config = dict(
    n_layer=11,
    d_mlp=1344,
    activation='swiglu',
    norm_place='pre',
    rope_base=10000.0,
    init_std_qkv=0.0251,
    init_std_up=0.0251,
    init_std_down=0.0033,
    lr_mult_down=2.0,
    lr_head=0.00636,
    final_lr_fraction=0.0,
    seq_len=1024,
    doc_mask=True,
)
MLP neurons of a small language model. Each row is named by its layer, matrix (gate and up: input weights) and neuron, and shows model dimensions 96-351. Each number is 128 + 24 x the weight over its row's rms, rounded and kept within 0 to 255. Numbers have three digits each. A neuron's up and down rows have the sign that makes its largest values positive.
After each neuron's rows, "fires after" lists the tokens most often just before its 100 highest values on Wikipedia text that the model never trained on; "fires on" lists the tokens most often at its 100 highest values on Wikipedia text that the model never trained on. A number after a token or word is its count.

L6.gate693:124169134128145146175102160094162152140118141122084131101116107113162119116127093128122128116114107165135161101132125110122152097142125128155115154150113114136143118123134177173119087127174140106084128112130087142159159110142132160121141124158130086122089141133136156125108170128092133106207121140128172110172155120133102104131124095132149110129099108118116135124146148162159147093073145127103156116125108147120100140124140157135109153124120144118139112160106130107172132103120162138131124134131135185164154117132145143132129168070110091107108148070125090113148144124111143104129141119132107139096106132133098113151085158145159108164134117121163103166132099162161108104134113113135169128127155153140199172101137139141137107151149126084091189114138128142127124119138129
L6.up693:124161158116123193130122158115136122094173118116110188145133129100145138136129160134160153153116103106158101136113109124132151122117121134130141160152166114132128169126089118134134113095132127149147123107157134170128147118113148098134156132149119121085139133171077154082092110106147111088111143126164100115154134138110105122112147145126133102138129132117141153131145173073138116101149130117122103126153070134127094135122097153135163160143111137165141133100131139097177143058146157135124135123131124109121144134115097119127115130099086073123123127132140123132155125121138157113133111130130140104170120129134120148175161151110161086165142121101144115159134165110151164128153131134174096130126106135099095154093098185153142131122128093114147128113131109093110085108138160
fires after: "\n" 96
fires on: "\n" 93, "\"" 4

L7.gate978:135147164145136145170147137128129114127136161135107153149137141148175137085103147113116137119112129142107155078143119140098172139118108065125100096085151136141102182116143133096124109147148132133113155133129128133127111148133134155108093119145116083107068117155162137144128163120107157125125101161115097126134108129126101091167095124137148117136111092147121131146101164154100126091142145124095162114150150131099108127135128140131141159130158133106131145134135112117122138148134150087149143133136121091135090128171126137159124134109124128097143114105107098117161141138129148124108136100132092172134109112121117157129112134115175123128076174152148119145104088100081120150118097143130130141164123127134148093136154115150103156142129102097100119142104157165127169099103129
L7.up978:129143096150138114139089104122147154088150078115158147131127084131138121127102171169133123156121121134159143139146108169130110064102138145100077092125146151132059120118117141157121159106094136160139095082148135113104141110108136116136112122133144105112100107084095152143155132092160135139131127134095125165135123129108134150122123103171096114151157115152125147144146153142143146147098123134142078143123107171139120146117144138090103178173147108148106094083139134056142122133133153076134097118125075108121132146148137140101110126126137099112094146157183125142123111088149121126103133125125146063124144106103131151118167157140105103156152121119132131132126122139099162099127163119104118143131091146089100156153132098145125145111110123140172121120152109088131119124148135
fires after: "\n" 23, "===" 10, " ==" 9, " ===" 7, "==" 5, " statistics==" 4
fires on: "\n" 90

L6.gate1250:110101113164147133119117103137144096172144129156103138132160184148101170069159116115156150138108158098074113122122114173080100114138188123115134125145137104173126114095109137123135132095110124121086163145142145127146102114125118145128156099137106123101164149140126118147122151095112145089135109169101138113117080098126142135103136151144134161105123199126118109096132107136112127101138120063151106126132165141113114106149110128122075154082141128165114122135085159139114124082101117103159129082134065104162131099158127104163143125142112148140106130076131135191123155152100137149150127125117136159115115097138108130117130135125128129137138125122130157121097127129126125161145107126116148149116143126162076102121155123094154150082084121122099130112097114105137142110116106
L6.up1250:122087097122143118126148141080135115140082135120083125119121131135126152141086149148130120149150143108109113143107115166089136126114104155136138158128154140121124149151135173109128121153151146155126139162130090126128116149113142102138175114099128173125132110147140114120172132138108108151130150097127164113071137106139134086090111150161121142119146089163169107110130169106111101140142130166118118140081161099099094122117124169097072114113092134136125142144086129159124169123118098130059129113151135115153149130117128074170149136109132108127115135101208090119126089150123106133100125143145164149170124127117138147137094095134134136147184136132149091156103124120125184143139109130135131152108149156116106199103141150155121101149143122115170122141154139112114112137153148
fires after: " the" 26, " in" 13, " of" 9, " on" 6, " to" 5, " at" 5
fires on: " that" 29, " same" 28, " a" 16, " any" 7, " such" 5

L7.gate1180:131176126150128127146148106094146133111125127077106141148127134129130129156117156131128093131131096148123168134134118177108169118119148093160122110113094170139092112072121110158104134113172114123112105118141125111134153106172133093158104099101127181081132157142120126100164115140177130122142148129129112135137090141138112139132147181160126128116123126128138130098141149137118120127141124141103082136113144092138134105119075131144136100122118130140094124147140131125115159137144103139125143102140131115136128100133105100138128108159167137118147118159122104082172110133193129194118133153131092128127110121117151176128101130131109098125148162091171125135099117107133145130099152154129173147146128118104131121155092134117105131125124127153104150139115144058126160145128143
L7.up1180:156164144149115148178161114113099151108143088100129134126122144122135168159147165148129091093108134130098099134083165109154139184114130169136104134120164123151099128162080132127153148170105140086119140140106160091054163108131126146142135135101120124114136087146129096148105139101191126106131122101109112112149130124143128171104133160140133147145112106129125114134130086123091138108116156110163112095106158137121099079151111111086186131101148158131128118149117103106126116115148162117148079068103136128172128118149139125162125136097181152154155095166157097128147106112125121121130143108117143104144059158130130112116144100119124163129110145108165138174114120160149128123094123101123175113110137159120109139124152122117126148122134116159086119180125148107119134084140154
fires after: "\n" 52
fires on: "|" 29, "-" 17, " |" 9, " of" 6, "As" 4

L2.gate397:069129135079110107142103131146108135095121114135160152153139091134120129163119150129088083119100103127146096134096140145200098132094146125145068153106136146105111132144114117163112081144206106120136142117141136120137142098140120175131119132147125112107130088143080148126104108135114148126126105115108183144109119117109097117088103076196098106126150167144104094102116139135121141187127130102114126123125121116114127152092144152057131149137140094137122145105078135141141159126141091112139178096141099106090181105082179171143116096115114114097142141128138142113121135115145125119083153142102155079137155124125059139145111159118088156123127086176149108089111149145133113087122118125112126127123117171113159130146105136119137127099155118156103156171185120108179111133147130
L2.up397:170146152128130169108150140167151137109156159131133119162134114064100140124134145136131085109114118116117142096114042128110147175171158102111120114119103140144115100112127085168120181130134119140157126119132106145118156086134148158103110166101099138132143111115122113142101156145106143180136174139151164134155081142113133160179158081153096126125154108126140136165158168146105124110110135097142128140117127157121119151087112122104152101152125117142132086114118143131135146157127144132125125098166136097158125168117122117152107136151134135135120144132117168163110148154132118095110180127173145153088167130108106103113117131119130128105114164149144118141109115141136166153124147118159117090126119141091103124092118143204157118094149077130125110127156144142162062102146146
fires after: " |" 57, " has" 17, " have" 5
fires on: " 0" 50, " been" 26, " of" 5

L6.gate1016:098161147144119088156112109121127119119122107174104169108093139120081114127143158078144183141144127131133128130115117158135133153127157084109192119138069150149120080103126170118156141120160130110166163172138150106113111139151130120128108154111079138131087124163129128091163190137116130118122122115104106076119117129102165144093154144091154093120130132096132100115133132105085130132105118139072136137104121109111155127106164140134109129132119123107107139183092077161161104133130096111156147094136108127161120083144125133120102095120128181114128082136116161170107120139080110102122139120120125150146126142111141107132150143126165122115079121126120189165120130136106135141129116159134157083133096119156133077096120120151142143131128131165136078135109170110118144162158155
L6.up1016:117187125167098104162128163142134097118128131144150100155153126129146133128117142127101117181124165120152137129140136101102129087121127114142140143157144120152140171118150103160058116119177167154176140071139148119139148145086100120190138125147114090132105098135139156113174085160111158115141120109118134142137106094117093134146117134149122162135154108124151126124157078151123086162164128141116108146163081082129087173151106140122158105111079106136102100121134127128142127126120118123170135128125123119127107155138094146152127162106155081166114133092145115152107098118085111117141135112087100131130143107166145120105105158152084126156116100114128143151136090124118127132165134146089180152148160089153113127135165136132118145169129126138164128087147154159114072097118100
fires after: " to" 20, " of" 12, " and" 10, " for" 8, " as" 7
fires on: " a" 73, " any" 12, " an" 11

L6.gate1266:168151145154102145143115123103112120113162137071123119156112157119079107093176142102138082148107149145163102109104150136103147132109116079148118131134122112162181151086092154091150098138099131143100117127107124164109121111167119122127127140125129137120129139077114150115117147115124156099130117126138111132110117118126118112131139168094145157125138137118138121106115131121134133164121109116143163118117085139169091116151116108153122083132124111102093133122103171113145131133163166144137121133128145154120131090144129129136107113089145127104099178168117143103137153129126121160118107143098097152158112084079117126115142067157123144108146144139081129161091155156156116139068155166127101130173105100139145119103125123142108144130140140122111122161101137126126166175110157
L6.up1266:118144099115140162115094135125097143111119123128175138120100107094077159115130116153134135133100097136160119133122155149113140144086153107140129138121128145089130125110109205147102123108160107142127165138145118124133150177088118174121108146186124114166138154125148101142090093130125153118102095119127087119119124130110139130125092069147099126132162155100158142158096156108125142091132169122102117113125060147176093096159138138128101141151136098114093134132159133149160128110139122125143131092135140143145153126135121115081113109132140140165122164124154092070104151117154127134113129159139153106142110148173125126137108114162072062106114139075167116118149133144142154091140089135132126164127171114170142130074135153124078144091125144129111103130102102135130127124156130
fires after: "\n" 61, " |" 5
fires on: "-" 47, " |" 11, "=" 11

L7.gate1306:126120146177108139099093120085142121152138095145142124112140123112167132086116066129175142097144089201125131085138121131135142140124154116111137153123095126157131135121131147115132124161143119112150156100094155124124090123167165126162140147161171094120083119143127139106149153136119123118084103122094144135139152171114098122138121122138128131102122174083131161094140152073119146077153105111177151135108154124131096135096123127087147136138117122129140122132113139098119128149120160135144059129154118134094138115119141104133108096130133124140122139112166116131164100094134151098112114158156100133141142187121092076124143127120133098127124141120113120123147119153141104108118145159155095161139110169136141140103130073157157115145153156080167166136105119150193113098115109
L7.up1306:149129177112108123117135113113117094142130120131127136125146103131147125106112101149140094130139150148120108108137139122094129144147120181143107149131114114134153143135099156181113144088160143119171133153103191131140120106161133052141124116146148092176108125155120130104131163137160118087090116132136126151175168102137080171126138141108134123116141166117127144164137144117144132140079131121139132139168100116148101108124133132137127147133163118141138124095149172055132143101135135145115114149132119146137157120128134097133132134131107146134136148095135125147122161120116142096108149128139051104135165154127135125132104114144103127149138099123087071090132133100086169094159085126163081158128059134117094165145110085143138137135135143115128164124146155133150144159113146
fires after: " |" 29, "\n" 24, " Party" 17, " votes" 10, " Turnout" 7, " Majority" 7
fires on: " |" 45, "|" 24

L2.gate735:121102148121067124089151109206116172129121126154157116142166176120125120128139134131145122128117128136167114103096097114149151113153162149134092106142116178103099131080159139111162134110141125121097130136176157086129144141139141144099144098102107158156168128148132106150115152107099133090153134152134119157131105125141075116169133126159169126135136115157138131160098146150118117114122173108132146131128093101144079144124160133092104098154146131122132126106167119090057138128110134092117142138182112121132135103133120143169130135123152115144138152138111186126107106169104151120143146105108113148131130098094129154078121100139120146105121128147109131153117156158118212106146174135113134105135133134116109112142123128160105097098160129129095145123113150154146127100160087
L2.up735:139108147133117131096167149157119146146162093156108130141175142141154161188156081124122136111115121118143211125128080145130150122138144150118137160128131091116107139121145140126136154068124169093107128139134116142142115143119114130120119132125142111125132150114127126129142175066147146119150138167112110152143145138154153136145148158108141116111135181113165105171095102147139131101144130163146124127143150072129148113126114125103106083187094167146143127108149090086097138168161122109124142147144107095143152118186110116168110125128117128119143140152117137102116145138115134147148140120142144152100125066153125111143131119158072137116124142143069142153123115117129138084114131132111148177088139163113078125138137106120124133081105092135134120148110111146160133094155118
fires after: " |" 90
fires on: " 0" 96

L7.gate1190:156116138143138124154134140112107145123163127118107145112162116101118101154203157142130148107142130111186094127119134136143139147124138130118103152163122155125174145181144106110139097151117090108128148148110135122130142157114092128081162113121157156162134159150118188103152100134111105133135123120122131118066147165087142142096135119154141132088127126120155115113122113132124182109124112128161110109139120101110165154122179111161123103143143134147152127131194145125128132117094105137143143131089180148135172108154109156155106108109131151142110158162120178155190115104159108120138114130136161145102136131093179074140124142171157114104144115149149149060089098155154121136137094135126153126143125156154122150149121104125113107127104120104103146132110109111149122122142090
L7.up1190:139131113117088149056109136128098122125135146105147125097167106145125125097140165148133134111147119131140123127125150116155128106145094142164122104127119155123134138077072102112173112131094112096133119082133118146132164143098092110104101125166175116124101129153110125104110133143165107081128091120142150141049106121134139128141104127103088124095132164106151117143120122150142134109137122110153117123175113127118105128081146102172125115135112122165168152174107117124140101134105153148150134144093131135167153146140140112119073078156132109068103185140121169105137132121082108109126131133126104122130125131142153123135116120158153116143159126101128090089103141145161145109092145127123174114104118143138114114117132094155099086118092150155132139151178115118106123126132096
fires after: " and" 27, " by" 15, " " 9, " to" 7, " with" 5
fires on: " the" 38, " his" 20, " |" 9, " her" 4, " its" 4, " many" 4

L4.gate593:142104118115081126135209094121106085134144092143121152120157106151113101107095133120125150113134127096095093143154140123083113104135117164141126130104112110123093163166121174100150089114134101140171118112079151165134151111123089121128140105095154073126131130101101120164113089143113111117101141116122121127093152153084061104140143148149123103122094127141121119140154135096166126071129094121155124079146096128178065149167117158116125178103097116136090195104117145140119104124114128119117170127097107123109111084136124127128132150113135162142120137133126118138108104131115137101138103110108143103116144130175110166098206106119148165131157115148143092137104135180149111102104158160134141192143124110133137130149151086123120089152122127161101133124078113131085134149110146
L4.up593:143132088193114130165152105146127104176142102085121157100144140117112110120111169173160113145137093160089140101132122114121139091133127103140071126156169168121113159109113142152133095111127145112165114130115169107128144106108076151132097102139103138083119110082101102136090087145155096098164147145138133156151164100160099101135112151131099123120138146068130117143134130140163120138127119140116142095153105100171103190123165159130147175159152121135142138170143141126125106126158152131124136150103153154133127131130115164102124141128139156143162168086160102143098115140112122083143097164143149156121135191142109173136141144150118128120137133098144158139123160106154110123082097112121132177159150137158139122123125134161120091143110105122098152134152140126139137150081149
fires after: "\n" 64, " 1959" 4, " 2015" 4
fires on: "|" 42, " |" 35, "-" 18, "=" 4

L7.gate200:132160109128103120161142089137111109115154103098124119133136127165141151121118131130203120171107093118166115112126124139116117123168135186092154086158143136134191123160129146149118136110136136196109167122125127179140156140093135167098146174136137135099137133132121144125112141137146080154133136117130117091117120106156120109173123117123080108146117144136103136143168131161157107131127140137079152173103159130183115178117107141109125159085137144134131163144142136138142155134132087114133100091101117113132125129140146065156145078143146131107109171076115107126188130101105124116153174150126130109150112102128152133135159148147167130128126125121135118119132125160109100102101132176137136132092117148140132131130114091119090102144131121110108184080120159135114118098095127
L7.up200:162168127150113139131066078111086129087162119107101136140152154165082133158141102108181146159091146130128124115140147125088149165135080110067145113109162119107143131100147111105131115141110153150115125125159125121107157108126164164099103145158103139156125140146111110107101129124132124134116125079104164112125150174128094142113136105095105081097120097074090123137103166080180128104150082108142106150126126126125118160126120203134149141109137122122148162173124123139162128140173125149139132108108107116150147127161126124112107121109129192190107089121108113120106113083125102083137119173092150116126109106111116155124136100158113124116173118128145113130120143181132096110161126119122148122105099174125111145093155119104083141112110131144116127144101162127094123127131135
fires after: " =" 41, " ==" 21, "==" 11
fires on: "\n" 87

L6.gate21:137147104107123145137156154133158116111080113119102148183131159123154144206128140128114085110124108099101173122108114115089165116179125131164136132130119161116116134141151116125123105185145157141148113115123149113107131143120125125159124146149150144121125123099111111136135088109117090096168135103093083145145158138116144136128116090126119185126155089094149124142130093135141183101134106076106139111141105088112139100157119119121170119148111158128103112112085113160161114150134144113121104147142117129140091073110100110118134137142139138133107148119191167116134132139118125147129105127110183158129139164103117134144091158096114135123143157143103144174121161188123120130100075198135131159199140111158143152101100119126175113125134135171104167134104118117143102133115167
L6.up21:160110099130133101157152178133095154153099055085157148181148151122108125128151150130110101141115135120135112155164119158135079161126067087167113169154137136128114138155133157106118146141161087104096155141146169115120123161141167125149119139126174148120075101110156100116109131134135125116136088154132129121140166168144127109134111126138120106154141152136110111142132121154143167108154190142114159184158107133194152085154142124170090102133130110101145127154134070133152079178128123118137151099124130110179174117122109123129128122148136165150100111135141120089103132144118132118097115133098158146106110161135113096112112162106123112158117138115186133128137136150176139129120114163098113163118143139132164143101128159123142121124138082134128111099131139113182123100121091
fires after: "\n" 42, " " 6, " There" 5, "ro" 4
fires on: "-" 34, " is" 9, " |" 7, ":" 7, ";" 6

L4.gate1191:097121104101131113123135104136117122128108151126107150114150115156156135170124119119126100135113123131099123119147177115147102075124198141162113162128124099105129109141127142148092117107124156153133155124146131170131103092113117113100143159121172096103110141116162155108148129169129178116132125076143143158095094165115129112157138124100134092160089128107131099098165124095145161126126115121115110137122170131135165126143151135143145130154088148116135125122114150156143136162115134139109151118145102100160134145123146170146173120155162094141133136130111197137136126136156108115167147139075132174104143147125084146156149136143095122129148139143062141084169123088091147191132164147137150091147107120114137101123130119095148135087094118140179121102132101106119135162158147
L4.up1191:097121104093142090112104132130129144118144092148124148143145130149172142141123128148134148155086139179090148136156155100102145148164212118145106158129133097179083133157150120121119116142107135099098114173095116137171104127099117139114107171151137118124102122105178130123135132159137124133109077087123153138116119142126062131157145106140132135117140153153096099143140092082108172136149095118150115134128164130113159150112106135140156085157189163169125157125133106132121168136175158110094122098110166156143092107136096105138168116108119150122102138145129148144127104170173102150133115084113178188104123158119114101132169113128152125118134107137090149114140110110136137094126136114109151118146114116116116097092171116129136126132123109125104106075109144119141136138144155
fires after: " " 28, " votes" 11, " Turnout" 9, " Majority" 7, ")" 5, ":00" 5
fires on: " |" 100

L2.gate1246:093147113170131140098136139121130095137124178133127155134138114115124194115095114146119164096104124126124167111089116097164163127098134112109091122143140129126163128121161154109105135105118147095069115136106140089085160155162127124122099092122144156133098115139101118152147141103141116088110126105160168123148145127124104168139153150143114125144157113107129122135123117121136121155154146128115151112127125101124103137125175159105139110097152132097163145153144136080144136125107136112177113169144095146124152096114151158100149110127175132122120108115157110131143122112174103116121103115149146089134135144107151112094117148102100095162116108179168130077127070113113112146111102170100118147157190116128173158083132090151157139136116154137146143133110136139141144126166105
L2.up1246:140143104133146153137193142157128121152098095108137138113131122100145124129149115124186082138145161133115125134110140140101129143119174178134133129119134093162146117134134122117138173117088092111071116172102157117107106134093117179114117143133094133133140128077103090073137123105138127067128087127067099112148129112144094132129101189126157144127187111147124100122141153147122114088108114122101141137154130104127094158181130141182179144085118126112115126182109122109100119099104118122094172152100103152154118172169110153163103141130110137120062119114129136158104137156174111149103120138120173152149133105099131141118115075135132135127156142107135127119142154147156153104129123167163113150117104141127133143146114138116129148140160128121130083117190174125139168108105118
fires after: "\n" 97
fires on: "===" 68, "==" 18

L4.gate804:128162060144159115114130087159106122136145148087124116139135129139095134111100125099091127102093153100108147124147074144122135127140121149150134162152119110132122127114094100142139138095137112144160112147137143162123153113165142118121147154119137085182128128133187122130149151124141120128117135115130128121099121130143076131164147148145112105115164099121090102100141119128118108148125163137125135113125168124125099184161139077117153086146146134119147163132102111099126058145084148108126109130145087139188133142131109143122096173142091134143142104148167129172077070153137077153132129150093141164146145168123137156072123105118126112077107069129121117085120129107153099107105141151137114110116120147127127162121110138170178125100085146106088097158095157150123126128105140
L4.up804:112138134125159129137193118140130086107127090119095129120083076104132132169111119126118165110143146142118120134127138128126150151105117145124108157114133141101110156127114137172094144124099145123133080159108186108146141176142128138118120162121100147124103146152116091141117124106143135091077128142097155130125150154120124114165111158156125149148163105102107129157155103120079110118139131144119103134130107119145125116152145125160195087135142105128112148125100105118140149147170147146100151164126116124154111110132076079106137128125091093147107136129127148128152111164101101169096098157106178116123151119148130160079172142108130099119087112099130139111146135140151156086177098126108075104072148180092153136158152162175138140120088143083145145134173166123110092191125125
fires after: "\n" 100
fires on: "==" 76, "==S" 7, "===" 7

L7.gate645:101142125127129145075133130131095143107140114143143135108127128163165120175143159142086167147160149168104126093170112106133113136135154155141087112144109132156144145127104129135157137121112140102055137147137103145145139106149133129103073126147189137079118111119107141116164142163120137155147157127151071139110128120140152134164114142129183101114150139156125155157120158126150107148161139127105127106107151142147147129108154098164165137126100176147107145132102120127130100135094095100170140121104076130091112125170125144141124121165112134117118147158116113153080120102156085130144157133105148151150101152144162078122112124133133094146125154159140118159152088125156135099119137119128148129121114134115110155169132147089113139111136126137148156077153108113114117139115130
L7.up645:135151093090115099136124151148116137145177112119146153094163122127181089149160162117151101095165127150157153123151114112143118122142136114129131135125102133141128116138186163132154129117150199108114100109120142109105159134155084128102100109126121171134127118136125108133111122169148063135124138100108151096139121137130097119140118087077121125120109123111115149149117130157144144142142126130142099127155091096118091093154122132066134155116135143131134123118131164121124135129094151095126155127116130112185134150134118140167093119091121112159119140159104170142134104115136073127153147119177165141119113107113176127102122112173168109143098100136144149140118123170134108122142128081117152110105121136137142145103116102095122087150188120127187084140148075150119109129127110
fires after: " to" 17, " with" 14, " by" 10, " and" 9, " for" 6, " on" 5
fires on: " the" 41, " his" 29, " its" 17, " their" 7

L4.gate1192:069116100115145078163145111089168098097140126132157145153141154109089140119178112156126117114151082146139103149121125159120179149114102141114135159127134154128130123120157123104091142113189133153101105108126159091104166131129158148136109122089118103115115178159135179110145085080141154119101097142123154112158173159158081155144111142118129147113152122116145067175139146152110108129146101139125125143124117135113084155139115132142151111152125155130096094110150106145135095139127137170159154177080159134094134085123120139110108127121135140136093123119146147124158106112134104090102122102109097129098131155099124132117094152121137117129127108099130093115145170103132161134124162117147098124138134139118128111146119150207136146098078142139080117113116164132183125138103114
L4.up1192:097163091124123134191138127162136158154134115131122102131144162132110145154173117114171118131147086133102089169112107124143140131153111140136147174099156132185127145115146073113095117108134162122123154122144113095123125124123142125103136118104129132141142152136118103139112105106182125070129137076142148156128130115107133090105154108132138141169148146180090088106150118151101126112147119136143140106131125134173132134101109121124155105115134127105132173116134101085143144164098133153147163146116132123098147109126126149138117140137191146155122144105118142165148115162096096138148103127098133120096118158157109155130130149151127131140112188142165112101131141101148141113135129167158133085102141160139137153157151132115147156142086129144092119155166164118128110144096147
fires after: "\n" 57, " 1999" 7, " -" 7, " 0" 4, " 1" 4
fires on: "\n" 50, "===" 9, " -" 8, " |" 7, "===S" 4

L7.gate832:106136156171109148143120097137172140143127120126139134142138110153136139170132108124074128109140140159136149114148138087110144147146146110067108146166122134115125138101090075090170127128096097115130125113144115112115129143110127125117173158155149122132066141170129124151133103141112157092150137166092116172090149160095111119068115105137121127173080122117081134144116141161134105082128134097096149101120131120159106109173122128123120157162121133161163157162119113114138134088158137149159117139109137180108118129145088147114122144112121150133126115143124110121137126188128095128140120103136122123158110105124148095121132161120156145160123144129163139156130099142163118095160129161142123098130134131106161102100142152150133117086090142147140152166118104161132119120162103
L7.up832:175134127154124132142103160121127138118135185134101102163113148138170130062120181139093150129155101119125085111138146119131123125128139120157132125138141093111147114111116070141134098139146099181116136142117068129107129095170147117134148134137064173161118150138149111194176129095108154123142117151119096106135144121129089133115094131161144167142147102120103153178146142082144130083121104145140106168075106131132129106104165150099153124127122132102130121100131130111207132130158124114135073126131104083143161145158139099142173181114092059143142150159121157135122159187126138104186091181121129091132142085156145104084129118118120120128174126098135132150088142161144122120143132118118121127093095121121134139109167136153070123140157158129125152119107131153126142134103105
fires after: " =" 48, "\n" 17, "-" 7
fires on: "\n" 72

L7.gate124:139133174125100118165116114147178128187147129079111136104152146140134090144155148123122104152127105160127109100202098130154132154151121107107120131128132184144140136141115133122101151125085148119066130134128130163164140111132115141135124097150156088101105092127139094135114178166120132119169066113109097071184107135115165123128147093173117122132125154124116170146086155109121127136142177171131140107090113120127137091148140130115082181107143136106118097170133091142128169114137115135118107176141121159154130110128084110134139102101128093152133130139103138128169138109132085096155108114129134127143089139113104124138126110128130130150131149142163146090083116156134109144127142118129159130116116136147125133152082128105151136135148157190086129171158117134120161123098102
L7.up124:181095112097081138154125149164136124067113096126144148173133133093128154130149179137149177117096138117104135137131115134138156104149133179122137116148163152111134123160157125097106133148145080095103148131109131140144164123124126152117108136118142115131164133109122107141099143142147158160142091126148097074143113126137116149109184155154127187074132165161110128152138128144121085118104138126098127138106143141125085124165122121137095118116141121149146119112108139112126142115148137159130172136141057150135115153149104126155111099115128119110114169156115199087133106130147146138107093164124105133149084132130129141170141139107161181147101142098130155135169157108124150109112119158096136116100159115157114140104107131094100115142121141141151137136126146111114149152140147
fires after: " =" 29, " one" 17, " some" 7
fires on: " of" 45, "\n" 29, " what" 6

L6.gate839:151105119067138160167098093145154109128141153119056172126157156167114130127145149170163105134126131106099140144114124136136088112104162088177101151113110143092182127093128120164121075126079129154064123116139144135125132115162123131114112119116154148096148154110152159114136130114076115108180181117117129137164137142121125149116130148102097148148180121124129151171154107142115133106118118118105083190164178094126134132146130096106134145120123143159130128091153150110148134075162177146146126161123153109153114135138128111161167068159132149148145115154143140114173139130139103132158165126109130178187109148131127129143139148105139117079144124128096141129144133116156147158131090134111144156165130131129139092126134108173130139111119121141150139125131066139137107141134126
L6.up839:138139109139149153102150127071112127116086157118156105127118161132140160143126150165115141126117143096135138117106158138143147106099127142167117133113111145097114126117130129148174112119116135107145114125126156113108163165138119140130095151142120132127138203166147083158160092107108152159142111133148113143159141168162119121146112086160136116145110096143093131097113127141152127101120097154108142120108099144091132131113152132139175108104140109147152140081149126156113162116136123142163118122098070128131094124160162110083118084160183144124152136125152122122127124146136135107122103164167111148093144126155131145132159146119116146091156142121124151145166135134133153136134138126149129170107108112121107094122155058130164132123128094116085126166124100108164159146133135
fires after: "\n" 56, " " 23, "-" 4
fires on: "\n" 53, " |" 27

L4.gate770:123129134128130168152127128083126126153086106095191140129104108092128083147148104110148083133152132114135142132112134113094137158105085125157118148145101136131181112117117100106139128094098135088143138084095137136110154118120124099146101101106123149107113159141117125140155151118098120140144162104118097123113170167099117143117146126099165138122129141092084120121122101085079115142079101119155159138169090131149096151114107144115119092130090159092142144145049139151135129117128130138149152145112136169155126125090096160141115124117144112115147128116102131140129151163107140149173127117096135133121128186115121098112116111103102104144157158127156134157111162150129153134137131136152151133129096106101160106102142123155135163132169100116069173072121114112112113185143137
L4.up770:155071143116124140152091126116056122092160118118166119098135139121105130131161102100102124112136132100119127138081154169126139103073082105154127097144107143107153118136148144071102082094114097119125110102148135153098178096145125140160123128108157134161108161186106102131136124087112166166134146099165164113133112122135118131138057100140129098109152094129125111144093157127102160115137128141109104100131126147138132123179155130165099134127093128143101142133145131171120116097136188092130161074170130110102128114106139102111110099118114101170137135098131154091167110125168139127101100097135124146136128159108117126151110133104103116106134097156135114137122115150140130135092126108166091131168124167109132102074117120146112106139098143109143166148134104195130135126132164
fires after: " " 44, " hold" 11, " Swing" 9, " Turnout" 7, "\n" 6
fires on: " |" 85, "|" 5, " gain" 4

L2.gate233:147146161101125124175146144118174149116124178113139125131127149162122138144140131168085103174074138152133114111110126160173101080099130105131159106118098154132144148136126059124115120072132155147169158134111096130123147086148127125133121141129110140117120165138129157100165134128090107135093149153130125106121124081095105161138165085103119090140110131078137081111119136136179107102152138173164120125142119140150147084134164145096137178121133133136143111129165159135101119150135111155135118108098114148132148121120148173082144154130110127156158134121100123114108121124095155089119143119122115115119145123103151130161128123081166133158134135186086098137137131095128153121128156110126130110141108144132106110122068123156130155156061146170132136090103107079147134128152137
L2.up233:124114137155151105138096152097106138156140131128119103181096130121124161154180138119133127150154110141149175129089107136108125120132121172152157137160099151157126147119119111131125189102132128099166121117097126101132131148134127114149112127172077139176087163099099136127096172094103098137129119094110121174128153152156112109126115090082134094139134128098135149141159167121116133107134100141128127134124135108114054129138149124114101104143109155112146143109141144099157127108089122122125150152128147148150127116080132118141133125175081176093147192100108135120121153123127158131129126117094141151110137110105093148142141121128119121108171118090129158131138162107087112153134161136160090118143077118123117130139147131147127118094131152121126157150172131136151135167123107
fires after: " |" 67, " is" 6, " was" 6
fires on: " 0" 55, " 1" 18, " considered" 8